{"n_layer": 12, "d_model": 192, "n_head": 6, "n_kv_head": 6, "head_dim": 64, "d_mlp": 512, "vocab_size": 512, "activation": "swiglu", "norm": "rmsnorm", "norm_place": "pre", "norm_eps": 1e-06, "positions": "rope", "rope_base": 10000.0, "rope_fraction": 1.0, "qk_norm": false, "attn_scale": 0.125, "bias": "none", "tie_embeddings": false, "parallel_block": true, "init": "orth", "init_std_qkv": 0.0451, "init_std_o": 0.0, "init_std_up": 0.0451, "init_std_down": 0.0, "optimizer": "muon", "lr": 0.0138, "lr_mult_o": 2.0, "lr_mult_down": 1.5, "beta1": 0.95, "lr_head": 0.00479, "grad_clip": 1.0, "warmup_steps": 200, "schedule": "wsd", "decay_fraction": 0.586, "decay_shape": "sqrt", "final_lr_fraction": 0.0, "batch_tokens": 16384, "seq_len": 256, "doc_mask": false, "train_tokens": 113900000, "steps": 6952, "dataset": "wikipedia_en"}
MLP neurons of a small language model. Each row is named by its layer, matrix (gate and up: input weights) and neuron, and shows model dimensions 48-143. Each number is 128 + 32 x the weight over its row's rms, rounded and kept within 0 to 255. Numbers have three digits each. A neuron's up and down rows have the sign that makes its largest values positive.
A block is one neuron, or neurons of one layer that tend to fire together. Before each block is what it responds to, as a language model described it from the Wikipedia text at the highest values.

Responds to: Mid-word pieces, infobox labels
L5.gate42:123091124117153132113204108084145102149095123114131119157076175144145112180140089116129116141121155085140168151073118132172141183112121095120118158098114131149107107155054079084112135127101215103100051094156103107122177088108143121073153115154116121115101125160118175133129076067123115094
L5.up42:084106099105158157088117080151141096150161149159110176132138121063146151064150099130096093106142132120095175157108075106142179169149089154197102138153110156173196161125102109095133172098077193111157126082130138111104145135105119123112062118117145093095116139119112152138152134127087115133
L5.gate120:118104092126151130108110153133101107070080117147127075127108115105126222130201093151164136137137131160134170067076105182106089201134073137092141095142069088184128162113149171132086161111109131158121092165119122176115111073134170165167202130101098087082120136141148136108146051139080120124
L5.up120:086080129179165145106127189131118121132120152169158096142126200134101143112083089123101146099102111140137080159142101137099137124174109140093147127120128119106147101142155144150088168152108067110107047122132097088098183138088156095196121175111034133152158187094176137101133113142090138143
L5.gate368:133130107134136135081112150111114112141132143059185130206072092073136174092160141100143053132145158089140185148084096120144128209102089133129187074117137133129083132067132164155102116104143108104157074113122094133142182122086113096189135117123088154123114091127161109092115112160133106171
L5.up368:141132066115174142079138185146084145128085109148170113156128131102158157132148084141136172112142143148131176116064171112093185193158127116134172153071133179110090122148122175171139150070076071116175077170155116079121121138116141088088135160152093094090157122068135151093093138165114128163
L5.gate470:056159163160098165138098081107150120084111148121174162132180149107202135136114136193125133164153165153118219140093138137126170143162134137068143115103139133206112217143155136156134110102138184155100095104117180123156114090129107066125060199127164128141204118161081162148064144149092131154
L5.up470:138156146102103143140087108164140096071108086103080137107113155134156103114053202120141207134118118144091180106138063112158161102114111163118181102092146099134123147121112165084122121153060141126120096133150132143066121192099120139157099116154171115185134127148139110102135212125133215126

Responds to: Mid-word "m" fragments
L9.gate49:103117120088128141191141157083139161131167144156124108107116097150179110167146147150142116172132131138106116209131155093112102139132173132155141088149089167090097168156193123125140119155155107171189067079094144081163138138136102104140122104143097165155146135115099110119177070129064172142
L9.up49:149166071126160082149145083133134163104107166167059129108169176162146152165106155127148114138134123081137199136123101104151122121117123123118127189125168133093137168109135090096131113156148168117105110193189080175098143135130134130103107160072099073109180127126148146110127086159092148159
L9.gate169:186080096112108151124123151080094124108114089154146113150151108168156154155127119131114142113085077100156200074092097113144107126092101133084140124183171072122066114097091066105121132174096085115106114098113159173188165098122143088103058121152121115151180153088142147154120152081104093116
L9.up169:105161136099092145111164139178110093102133123180101149113179109113076149159133052061094144120144082150067059175058142118148145134123137082125134080099189129083131048154182165120125120118130128125113169147140121126129107124154058106113089107104112128122128159122129113136158140125169110136

Responds to: Split-off verb suffixes
L7.gate41:093158172093154140160198134150167119119122145118124186144173139110080132112049136159078158061060091130098139073142164116066095111124143136121122138141119116099138049095160145109143122079127089128135121103112140128149079100069149140133196136100076093080172143197153072113179183082173110195
L7.up41:118141153113116152096139192130184093163096115096141104092167144190181124112115193166139107106159169079109139062154190070079145174115175143085123116144119118064094144154135102112159107120125130114179193129147153146114107141135131121139132143106135125166128155170165132181110148104168115128
L7.gate54:076132157170118103114117138082136075138084165112165109083165087133083124119138147160091124082121104177050133143124154155076075141122122111121148123125136106127142105146154187159176097136097126113217127097105110181088124108101133129164144093161154128138116101131119091139152194095095198126
L7.up54:131203183109163135107129138205150119105131132212091157162180133099134147189100126115119135133108102067161112172098176178143148096084133083140132154120086139160135134149121146129052099131113077080159125118121100148067083180140160179123126170076218163181111071153179137153115161091114125163
L7.gate82:126134187122137091110119160134179128046109104151125109146182148137129133126141161134162132131156145148131141150166138115101106115208134153132124116146111098118166134132153121192133117081085105141173126056122126112117086166113134134156058162105073184202122092155148075090152131045113144152
L7.up82:068113134118120140154066128130161140116129122170120111145176105121153094101159176153093145095151114153117046103150087152127134110105099100094125124191096176199134163112181127120078058093099140139139137129160122118162135118132132079109086166052119173154122130128128155146138124068159171157
L7.gate168:117130139160117162071124110046165172117042195090146112080153077105125127204095183124132140084125125147128186117138124107163117109136104096130109090096149085097133138169147091145122146110073063159189125139130123156121120062067098108115154139135084116178072158098173131109160113146175174159
L7.up168:205150120162081106040128128098085183106106110158151174108138124082082104168123102160141110113151096106133148107132127192165054131142098131071086112155086126116095102162164164146111119141119094068087085112110123109144152119118101078099148126135083127110055171093162120155090128051053192166
L7.gate235:092203176115131082131105144195111081141073178143190133155111131133154050187141135120125126080100103149120124116120131158151083137141126093104064118124087121088156123154192159131095204094114097142194105117125174103110117099141085143194120214150120105153083110190127085112124113154095135145
L7.up235:080121152104111115093091177127100110083142192107213124105181119101156093130150184147168143115113152136112051121082098077132089167098119162159203123126136081131160184127159113149094200155147077117172105082100184155161117159106065151152124187110083115105086111115114127189156097149164097155
L7.gate274:107143143067123205078130136103122157071088118140158104086148170141153111116127110182100158120164138120147072102088048151165188114197136139060078111144125155100230134120073132138150154167106131148173138091137158087162125159155130111150137153143128172140086126110145116144139102114085119210
L7.up274:113138113073154101152134175110086093147066129143105154113085143125119169159132120131169141136147103123147120137189101115121180137214119168084122083132154172121121070197125122058157172160120137112131132141185189125113077148123201128163160064104132065048075121095146117075155116099074165142
L7.gate335:099212104146130158121129170112182116183115116118066114125147146125142153161185135143147129132157146118130143124030148190174099122130094118071145133188164113208154154116117139155157114109142072125123102171155137188176120072139136147109136145128125142153130155135089155143124041133117047081
L7.up335:151152162098136158117107176156071169131107170103124152097123122156062089166112099176102092145100169102114144088151160164147104092126130080085147107138104175110124135107115105090105182118094138132225138178102110077182098140133165155084147116097116151146128126137123164169130128084134108190
L7.gate458:055153140163161130168164099174080153119143140158140139133110132112125144120101144143162158111134072084199156130093140164174109193122155106124087087107125095153191080132103091107161149067087132103201186099142139114138122139064142148122140154139120149157154062115155117135159128068079142151
L7.up458:131154166160134147132153145182125171084066112132171129164167167083129187116130070107148124100157152130182128189090130107183137136121096131123140143087173211133179132169123116129080148123117133129152084142139172111099156083057133131193110103146126107073131122128149127154140150122104145128

Responds to: Mid-word subword pieces
L5.gate295:102125128126110171139122092103091143136052163121120124146138114101071117105156119104088158115164183046101063157088107117111131181209150121128082084139127122128154077081162164110115165127133094120157088106076158134141111163116145150128154118153154152190128146141164105091092094075117108136
L5.up295:108079122121122178112141097097109181094062184168103129158091136154109210101179169122083120156125144088152079177152095109165151183182150151105097166189110126139166076186168158140087126078142143109139096138061200137169159089089114148103093152122142140151170090136152088128075099111135150153
L5.gate315:155154104149097101175126126085116160112049127117052125179130137163084129154100144099147141128187158167103160146058150108116139102165110086090168119128163139121143191175100095058120159166116106160150100132128107099061141159143199093133100180139133114123116148107159112104101052078083151090
L5.up315:106141165092062175080144111163144166193189171147116189088122153105099167147168167119156091116166125111120169152167109046137100139115136127134104097116103142125064154139102147146095105145110121075125099099134128149126164154074140072124141134120131118035094078118136077118077145117122089123
L5.gate325:074114131179079146121130101181170155097095151176147143159172180133096129090144078157134108147092116075114158176050150122146153146113100100203180150112175138147146121142128169118111156146122131108104141105102152102096156169101144129127117063154141138192108113129172069164156125077101125127
L5.up325:150132152178103173131064109152145132170125115138125112127141130129160158070135098135091138162118122044112109164138143092162185136094126193108171126132107184175133174162140151122126145126125115132112113114126114101165132127151121187107099152111128141065070159090101147131074079157097116119
L5.gate334:114099138084128073121132169115167106074132121085129119153161138116099129138112146179073061091156109168122161117108090122104124102115089209081147153137122084109146150065121151125185182138135115177125076129145107182133191133118177130102145172170128083141122136137076074125061080173108090120
L5.up334:123149087164083165124110130205112119177173106187171118123138095072164173108078123116104122118181169130185114131088090157166095165119114121084112156119127114141088148137182089108142138123056122152119079138083166111124123090110187129122114132157116091100167119137144080124074086148133130112

Responds to: Word-completing suffix pieces
L9.gate234:181143145105093176133189148133177149137083150205183093066110185134127052154127114163128184094152099088134140120090148144161122170115098165102140064101100018093120183112135131168126147117157059094088148132131142126156159186184108138156190093111173120175128140100149116126152160172165107111
L9.up234:113180178086173142101153158138171152098055125121119074094168163104100096112115108160153157128117044150123168132134088185134113128136141110124095107096122062125088130090169150067141131175106057161156079141082183124131129164092087179080165115131161097102112141145141097134142122137155104160
L9.gate266:048211118103171107107123098100159145147106099175171114136140090155152105156100139131126110152084100185035171123112084149156137110102106160091161103112161080109140144112171087128096158111104139113200110153061074160122075072155220076132168103154164081110126191080148140094093155095193162149
L9.up266:147137122104114144107187132126093102079104108144195126124131131184106151105140150170068080102098123133123146101107164074189120146049143102138114132109132132128099137184111081112115108089125056128122140150087156132131136104107093143145160148086118148086140094091173081076164178090096109106

Responds to: Mid-word split fragments
L5.gate271:111112140122095180147114104142133140100122166147120114118138170131203170115164156172078149113145140158131124146061116140162125098173070047122108116143162112144135142153132101096167106195114172110158150133100108164072106118048089195058111139159109154106137182092083134143137096155153089126
L5.up271:156129139117143145108192099165153125133114210099141157153203175149097141166204115084124140105134142131085109103161160137144090142138110116166151166207105141081118154183101083121193106167086085136128110120128142087125118116099168126119147159149161078109084152102149124103169112146144140093
L5.gate284:121117105089066102114150152052091172127084170096153118172119083038112078140151110163097107124133172116128151175123141133140097141098047156119092119117081140069131124100165140077123164148141116152153170116126088106132092106125139181104150171140135092089101188167204153160135108111135144148
L5.up284:119126128078155113139114116069119106142105182097131088074153100104131107164175146145156175151105136133110069084115133064164137142134115074123158109164091174168084097158129153133072089144066149101153180109123128108164127099110110177161104167144128108132118122134146196171172129086090149145
L5.gate331:102196129090146136121124164107093119147117083127153095135143123192178102161156094109102158089127090147079060189099123140180149172139148077165109127134095126130104125177077094102118156105119177123090154144079086087164034086110178095119136139138107119136124117051119057122163096130171127116
L5.up331:081157169075150103106110102197071095163157152111163098094101130118106130146175110125128190108053096070120159182102056097134114133176142134137165165176081132167112133121162160084123151133108104175144068164079152150138101065112131111161141144188111122128113152170156138112130113149127115087
L5.gate450:096180094148143122127140103188108129142083141051173163113107142135152070081190169212098123067141095106120127087061078132111187153145119110141120114117081091124110150171090134117128148086174155087121177155206132106124129183122101115118127160128140127159129113098098090118191123095127085129
L5.up450:092113101176167127090151129156122137120126160098148139139133145068112105080175131137100145076127098147099109113123070132134127186093131087169069143095120089119103206186105125095136095143198115133104195164171175120134123194108136096117075126162188063164135142151143142106153138143154125128

Responds to: Mid-word completion pieces
L9.gate272:124063141158090142121121102113152124069083154149128081109184070118163115157103175167126124099060138094042155157182098164101125119099114118130150056089140137178110103123150143105123082071141077128144171178070150134070110099064067151137102130140125107164127136117092099103148112107097112131
L9.up272:061159061103091110119175080129178168191148182114126057156160178104163157102133171150049155155107189090108116192140136125144130068073110120162108130141094075115141188111138110158102116081095121071122172107042114159117093125082096145102125095075119152097140190124114160172177136133161108098
L9.gate381:166077120174142150109131083086140117140094159126111159145213187090143176106163138147105117183112167081158113119118078157139090172122028087080110135122161138120106102110124118176161116060054166119181155142130083091063082167153133116084130121086130135157112149105132102064141127116067093104
L9.up381:046092129112134172161100139188080066152108080152187159098148102032121142127086069170112132173080103124099134170116166102086112128119128146094142117171116144151093106142142069107130158066137091149134069093169096169075136191140123128090149110109117138073112168121121121147132170138085146142

Responds to: Predictable word continuations
L7.gate23:137122125121139127113116157161122150131140162151172101074150119129155174146111143077064135150129086103150120114087180100134074137134205130070081052142113110164057074131068147094131151145092114096138114127103106129126091167119111130133141172137130116096108144153108126122063080124126091144
L7.up23:112128091146150144130090141119089118116199158117178124135082168147146172129111132142131114140150118132134106096108178152126099132160112050085185126205098075160123034143079111184147077118121084093157108105146131070103069083132043110114074138148111158078085126127058155183150091162104088070
L7.gate110:162155142113137209164113100164132075158099098159128152144133111134132143064145079151061150175087136182154154116144121136131158158158085136084093118176190177176138145175109135126154127142067053131202156090126199174140175116138147120156129161154056121139146080156109136132209105132124116080
L7.up110:152145047116143100083085130212117158146148111177133092141164062107155118114114070155057116138076124094128128054069117131079191103073133118094118142126103158136163078101105111149129118119113098135149110081144152154112098147154146152174106176096115196117135173162164130160142127167052148130
L7.gate214:096201088100085171105131183163121131083078164080081121064082147193084159115148107115105116155121113097121081164150114128142099117192131099116134093164197119130152143110141155109095063135060071174141061147104103135155155109135184130131121145173108115095135140079110115154104122093104147120
L7.up214:103163072163186160058085122108140078137150113117076152113123083103150129065145105121085133155197139136153066163123114107105196109147144146092088092116143133135151102129121050147133131096092109141109102100136146153157176183097158091151110143138157183127149174076169113082170116125072131155
L7.gate227:101134050113151137114135135177152122183134130200123105153117113109126106154132131138082123093128112128106119144120082145074168143129134158116121158102152121127107099094094157084175148091154144121121104132151107124154125141131095159112161180136125146136064144117089115078179086210095107092
L7.up227:082136062172128122131126139124168091152101099202126106103134173083114117158180083183146150106105121144151141149124078135111177147115145167118116142152150167127100114132089130123145141124117081072116131146176137175127107176202092143108175163107102130078079101077145172174142121143103155110
L7.gate231:110157188119065171173132153075142150140162131141158130150146092161101138212116136162097148180152139144156180148058095096144146188149120112064148113143071097128114096159139146149103137090141115147088129166116155139131168139146134136132111148129116196151127127122071179076172137123136177090
L7.up231:149152114123119129144082141078163136128127106138150123065159116169155132184198078150115168128143167141149153083149109092158096078140043126096086138133151199102145067123133081179085137089117147084117157184075161214111125042132101100158128132145111175164120135185120111113089188158127073125
L7.gate332:116135091124126096117061116131150055136144077164170121111126127087196118125141118124160131110070093123136095102101143130096115185204081128130118133117109157138114158161141110130162182087162120175144167132103137069132127135112075118096149171104103132132130122165136101176132144062093077109
L7.up332:141173084149180113107106135124082101109123169108087128106104110147161126120153148186142106191095187122136153141115111150136141138149073117074120094124159187145186091185146127125139102138082173156064134104161155129140114101143157134123128133102173086165146141054154121169089149053067149069
L7.gate369:149116083085080148118126128123159151125166151148187172206095077123154131152168087124139127062145100083111109102061137080112161149103088149107159141119154195165108157104110213080129137127119144139190135065117081140175071167150176114125134188141165147119131138105166143172120111202131168110
L7.up369:149114105114113162148158144154155192156096093110121122145183119106092122115159054220112141131162083127091137182147123099118139101135101169085122156128164108076201117096132121165149158158152183130122157177202113149144123136197157104078087114107052122176098163128170109147155153091097146168
L7.gate469:111151063127167141112145092144089127071168114103166094115152054125209151103203119107157112137127117162113132100099150119100081170122078130142160111057064123137127194198147128118147094124060088125104159186099123179096161152160095159156109117071110166125129207088147126093186106087109132102
L7.up469:143105094111057148160142142163065154117120066118098091124155130149124158066090117129106167158134117066066161070120112151162111132093114146109136142144111101098184154141139152192112125136172117188090132088137108186095192095138106108145102081113083146112145195152098103103128133137139143104

Responds to: Word-completing final subword
L7.gate0:163128141094136105131126115193160091121078175087207124161136138098153125166154177109056161094114120077104214087142171169150130106073092129106143052152140089085093108142159114091127165113125131163105134105070178166166101140106104112071164138151163139133079105191099109231093154110130113131
L7.up0:163143170181144106132091108150178066156136134098132123156159119134128093161138140096108105072123075104093210084132176171126103137159047151094218108127139116120156104119119099174139209091163144109104118171088191123162122100153165102127106148130155116103136133119092173114127103123111165136
L7.gate19:119080095076136084109162061088112097143137102174100193121143128149138145127176169152065127133130108064154137129065103116013110132123113124110180105075100124102108125096156140152115100111108090169099073143102151126138095101156141108122160111101160155157169122116194092109171146134094139122
L7.up19:105201063130147106167168080145178136168125092131166169096178178114133180062152149118166210150151097126145102099173112103149156089135106118112175115113151124128141135078195143129161118118086149117104130118122077160158102156184135112176139089122102052108083142164193145071128134129197129109
L7.gate66:179110125147100106100137149185113112113128109126117066147117070124165181108117083131128155097108146163168116141096125099144131157121104128157076101131173143143121114072154126144071181133099148104132151140121095094152104185062082176070136129078184162104141127161133122136118116108183069140
L7.up66:083180139142074082118158092139146138110121156155130145134113154098162160214147122141150153077159176091104124125090104187130155176102096155164099128122183104165102093083155143129069114135188117120123147153170142124178153160146132124101167161120078101149159132109120112122094109126219117102
L7.gate348:110104150149132133140130231073154117148056121148087118162099053155164144164122186116158095125135102059131124128147103152112122090106152191101178130155137058129151122173138126116085131131125164088145124099133214131147115131205174196132094119136139172119089069117117092111134125165170123155
L7.up348:088145162170109145127216142137128182146114131138080115146157096126158177112071133110132114156127131149161161191155130145120145149093145090111165178094176149099104097111189119086081120116122152114111157141130129142117140132119164182152126130097102079188137173176116106078096129110180150155
L7.gate391:060144133149136100079109121132099118115144184107133073130151141102106062168163143107081086088058100144115029116149102178131149153147051159111162104123173120144130074183158190129133160150058139113150104117104130149133107109122102165133096205161202121180135079077178102102097126134112146113
L7.up391:103140136135125062142152107144149157124163149113119109118125124147074146137147133106116107155114107169140088207120143102108160112117101125134131089148084095181096083186104095066163118147092132151152117125160170153131123206160098175052116126144111107129067075152098161128120120093132092153
L7.gate417:121169091154123161120098102115067112089127144086134098083182081123079128101104101156130110146113170177221210072106145149132123111134084173130211105133152141158072096149179140083148119178100126172119112068157143094086118125129108065133124102129188100113168074176171111093147114079141057176
L7.up417:109043090137110131125123069146026133113162088144082124065115100071149134075102125154113082126101123158122125152104115147150118177101105136129113088140185128144141110105078115139134115154156106122139125203109091207098118095099149156141130153125107124135146137159120176093123113110107074142
L7.gate422:108171125120123152124176134189156081119131123133140057106147092148121162184058122119146111107095145054113124132150075121117107146141067095151145171068147091203119149100129145037149108103097103116133120141148083144046174130133122172135188109099106167107074130097102151087141125108121126179
L7.up422:163169113077126073126151152105197141105163154136076146126097099124127080140110166152102167078138105152106177116159114091138174138184140176124080167125144132154166146176168117115110153198106146089136179075148146117066129154123143161066138124117133074103160183169099122024153101073177166121
L7.gate447:091120146126091100114119075128166129150148195128137109153101103141130132115127106111147084143130113102118066188072122131131163152152101071120161066055188168101122049138124108132131107168102133097150147111188119139115134074139125176163158111057084096100136098111173108111103135098127192164
L7.up447:120169136100085135141117155176146086156110151106176151107107116160083128095153130056149191181209097115129121145145119112138177196147138163045159074086124083139139161141070128114143172151116109172095145147145201152156127179179114079136130111110090129163134147184173121105120102172153126147

Responds to: Mid-word fragment tokens
L9.gate284:145122143204086163132099156121121086111121108102158121201145150140143128121124172101152145141090093123121084093108086132149129101118030146140145141187124128118135109175099163125137142137148152119133117117171060155166155101188137147110220164128117087125108135132112084124136152115205070093
L9.up284:134125077151150133141106121195114110166092151113152093147092091198158122126168136086104115162113138176115109118129127046126161128109141137118141164141111139097113134104160155063136169127177148122214152109112104177104183107136072131106101172086146188130095144178176189131141154163111135073
L9.gate467:111132159159165139126125039164114125077074121115122138105092107104163145152098134082107152124106151122158075089199150117143104088034105143053113095107124157119156105167111143102121158074114158126122089106140061123161142085119108176088119126152133133133172131095125111128160119157109174135
L9.up467:073132108078143170167110109172145170081112079158151058123100147093070163124097126152123148144092133199137133135099114095156164130126110098117121085137113137142148113123138177135135170131211212127142078104100037127160146143136171137104111094218181113065193135181128129116093156139148149082

Responds to: Word endings and prepositions
L5.gate209:137146126049153143078107152154121157072153103177141160136152153168126119107155130167113172119117142108111132122109126139083124085140122133146175146137126088102164097134132161067198179097125158139138144094101133132112171135147119135166130147187144087141148167112188145117217125172206139166
L5.up209:187104126101204111121188156092102047117108131158153145115107160089117133167147070165109140164134187157190138127110157139096110138199129103133158134076150086127166076143154102183090149155099105120102160138117122125169121214119111130177117136141143103144153167193113145143107153130115099112
L5.gate365:088135112081125139160133127152154119119130176155176132091209144161139137109136139153123148075154101066164103127118144120207175137122086113083096145155178113108161132082134112142151130176074113105163094153150116134071099105088119188108185162229165164101128150117127055089167106183149097103
L5.up365:105141127175105127121164110165110113110102104074129087146136210154105148126131088104146151163123119090130182125183113149172132121156176155152162091162123134146139106136132120138190137099113109084109105163118095174129073128106132118102090149187136168125057129167108131115154091183138078102
L5.gate460:120116138123152134115099180143161153132130079108166092123143168171086163123176101125094145151125103175177096114086129078114135148136128179171114123147186087200153128118138134163133045136129105163169125111126170136097121141125144081125118145126036208164120145135111101125169133121089127142
L5.up460:118116111106111099111082138115147163128140055152081114137148113111105101083144158133166093197145167191109101147146141144137200203149117123145150176198129100135129109097182095153134138109133140065162136098071189177120173082147159146051062105138112128194113134115151139104143126099043165152
L5.gate501:105181099090112138129135113098104099115126173103125114131186151141105167160190148187072118079099079138147100074055113129118131128191124121110110149109192150133130119112134123061144155130092068138160090181115171120098173082098075092128128196169124105059119192134102130128153114109093108120
L5.up501:049211141149111148157110117116132111137176177125077061140094111168137202137109068127164146139096109122121068094166139169071089190188206119153145128105163094092115111093068105078137132138113133113117129127180148130100082132097141134143132135122143099118135105161114114115130103136132101150

Responds to: Mid-word subword completions
L7.gate10:151138107045153170170136131131136109114113149122083120109132155173139125161146089104094214098091057093141167107122209082168118133084140060164159081127138140085150159168074090057107155122172089168118061112138129154195174195110081123126091172132145151138105155132096150126209105108100092149
L7.up10:131124137111133138135144141078115069166084106075089093067108176116132140133160109094108222126152111153140097162091130111142147156095076093115144112095140160129204187137115125133120144146133113125064152135178143132108154162084106134136104066143092174151137120155112132095132102159117073149
L7.gate89:074149106106100235142150142152137101088126108137118130107125123138159147126096128121103149093143128112129146148124136147148173105187114080099144116108106134181130139102092086087104165096138155123161149144112114173136109095158173111143152085170113121106139165124101120140192106188127156083
L7.up89:056124137098133191148125148097144121138161098149086088104065130096216111146155156157098186135134131133150170143079182143107180187126123174146087143137144125159132161099091101135096146129100106126162126125198113135159158065121059127174092115125148104118206148111097133128125101180131165065
L7.gate115:128233154113122093139106168134078070117130152158105088062080096152169151115125177152146088134198119126131117157094124117181109088119066110081165114143113145174163132130121078128089111052175150150159103158168120115156099146110120112102123123078104129094145171133138184117119106154118096189
L7.up115:113167119172111116079120107131139139149168035159100106106152097110097115148124157130161148148161113082147111121115144070111141129070174118138093129106139112149145093146169174131174107120090153177109088054135070081128186163216163098138076117121132146076081142126171130058087127192213095124
L7.gate117:128095112119145154105166124100150165088082138140115123156081180153130190076127148067154098110188167172188130174118121111135128071102176161103077112129144145172174162123159130058142164123073156077100156109163089083122145132141125115136121161104130166145116054112139156134200114130079070147
L7.up117:099069114162182127074081185138171068088173113079112159140177147114118066131156131092130124143127161113139095143101067165154098139093134128141134137139121133154139143118104131064119124141096115185068124145187133132172117122101147125119118175139118161192131175189165143123140144094126110102
L7.gate226:086162103072145162146173056137151178080135154124152102169125083148136122144095152058144175134182129152194137179161146088125180119161146109173105152130147189154068139104135161114182156093170116112112060134106104155154082122088135137124183156127167110154133115121057137137129093123121147130
L7.up226:078190144115083123136176126080101124084149106164089144113107167137103111135123170126121095113096141211098177096122106080142075124120114143144110129086094130115206089104122192110088153052161156146119142117123080114077145109121094164153130124131126098119104101130187148085090111131141099056
L7.gate349:156093095165111086147128120146113114153138120150140189100163138163124134119101095148077110173135112096141145166131085080105141100109127146098149076118062108124156153168153158084099143101195152027162146140148137187146155187174108178147136165095114121126146140129201157115086125147112218134
L7.up349:185065078155171175092123148111165128197143112148151157039191161184116140089115113165130149090115182135098160104096155101132135093093101135122142085142086094154118144144141181089130144145093114115148163104143197159149122101147141158127157068062147088099158130107137079121126093109177161154
L7.gate361:107181154126149157133158068164110097118079082097120133161069182140157179171192107163107103175118155098118135136073146154127112125148091120112121094045175184117106123099083165117147148168108170086108094159192097106125192140118119090139111094099120119159112157181098212114104111179134081089
L7.up361:062185131120118137138164124101062095176148127118063208171162172080145140129137078080071152098121156138192118073140105110113111138114107108135091179133178171116164091087134148135159146125131115143107091135104113127096174155127160053111091132196116148085065160094161095121143118123158125088
L7.gate392:109116131146112075115114103127154099077128154164119093119088146174126182069073084100129115105161137105123153121148137116090160107114137124125118112107105107155105171143076134066143140115132068083145060123190120133131150169111098088141138163151170127157193154063082141080105122133144063131
L7.up392:109146162108129142109170115158120127131111128151124107086121166164140108126093110142157138130191140183150142150125108151125149133170164113136164148103117103103128207100105109139123138121093115141088126074102148135140176168142035094144100140119094149161170141105156167126072143169137171181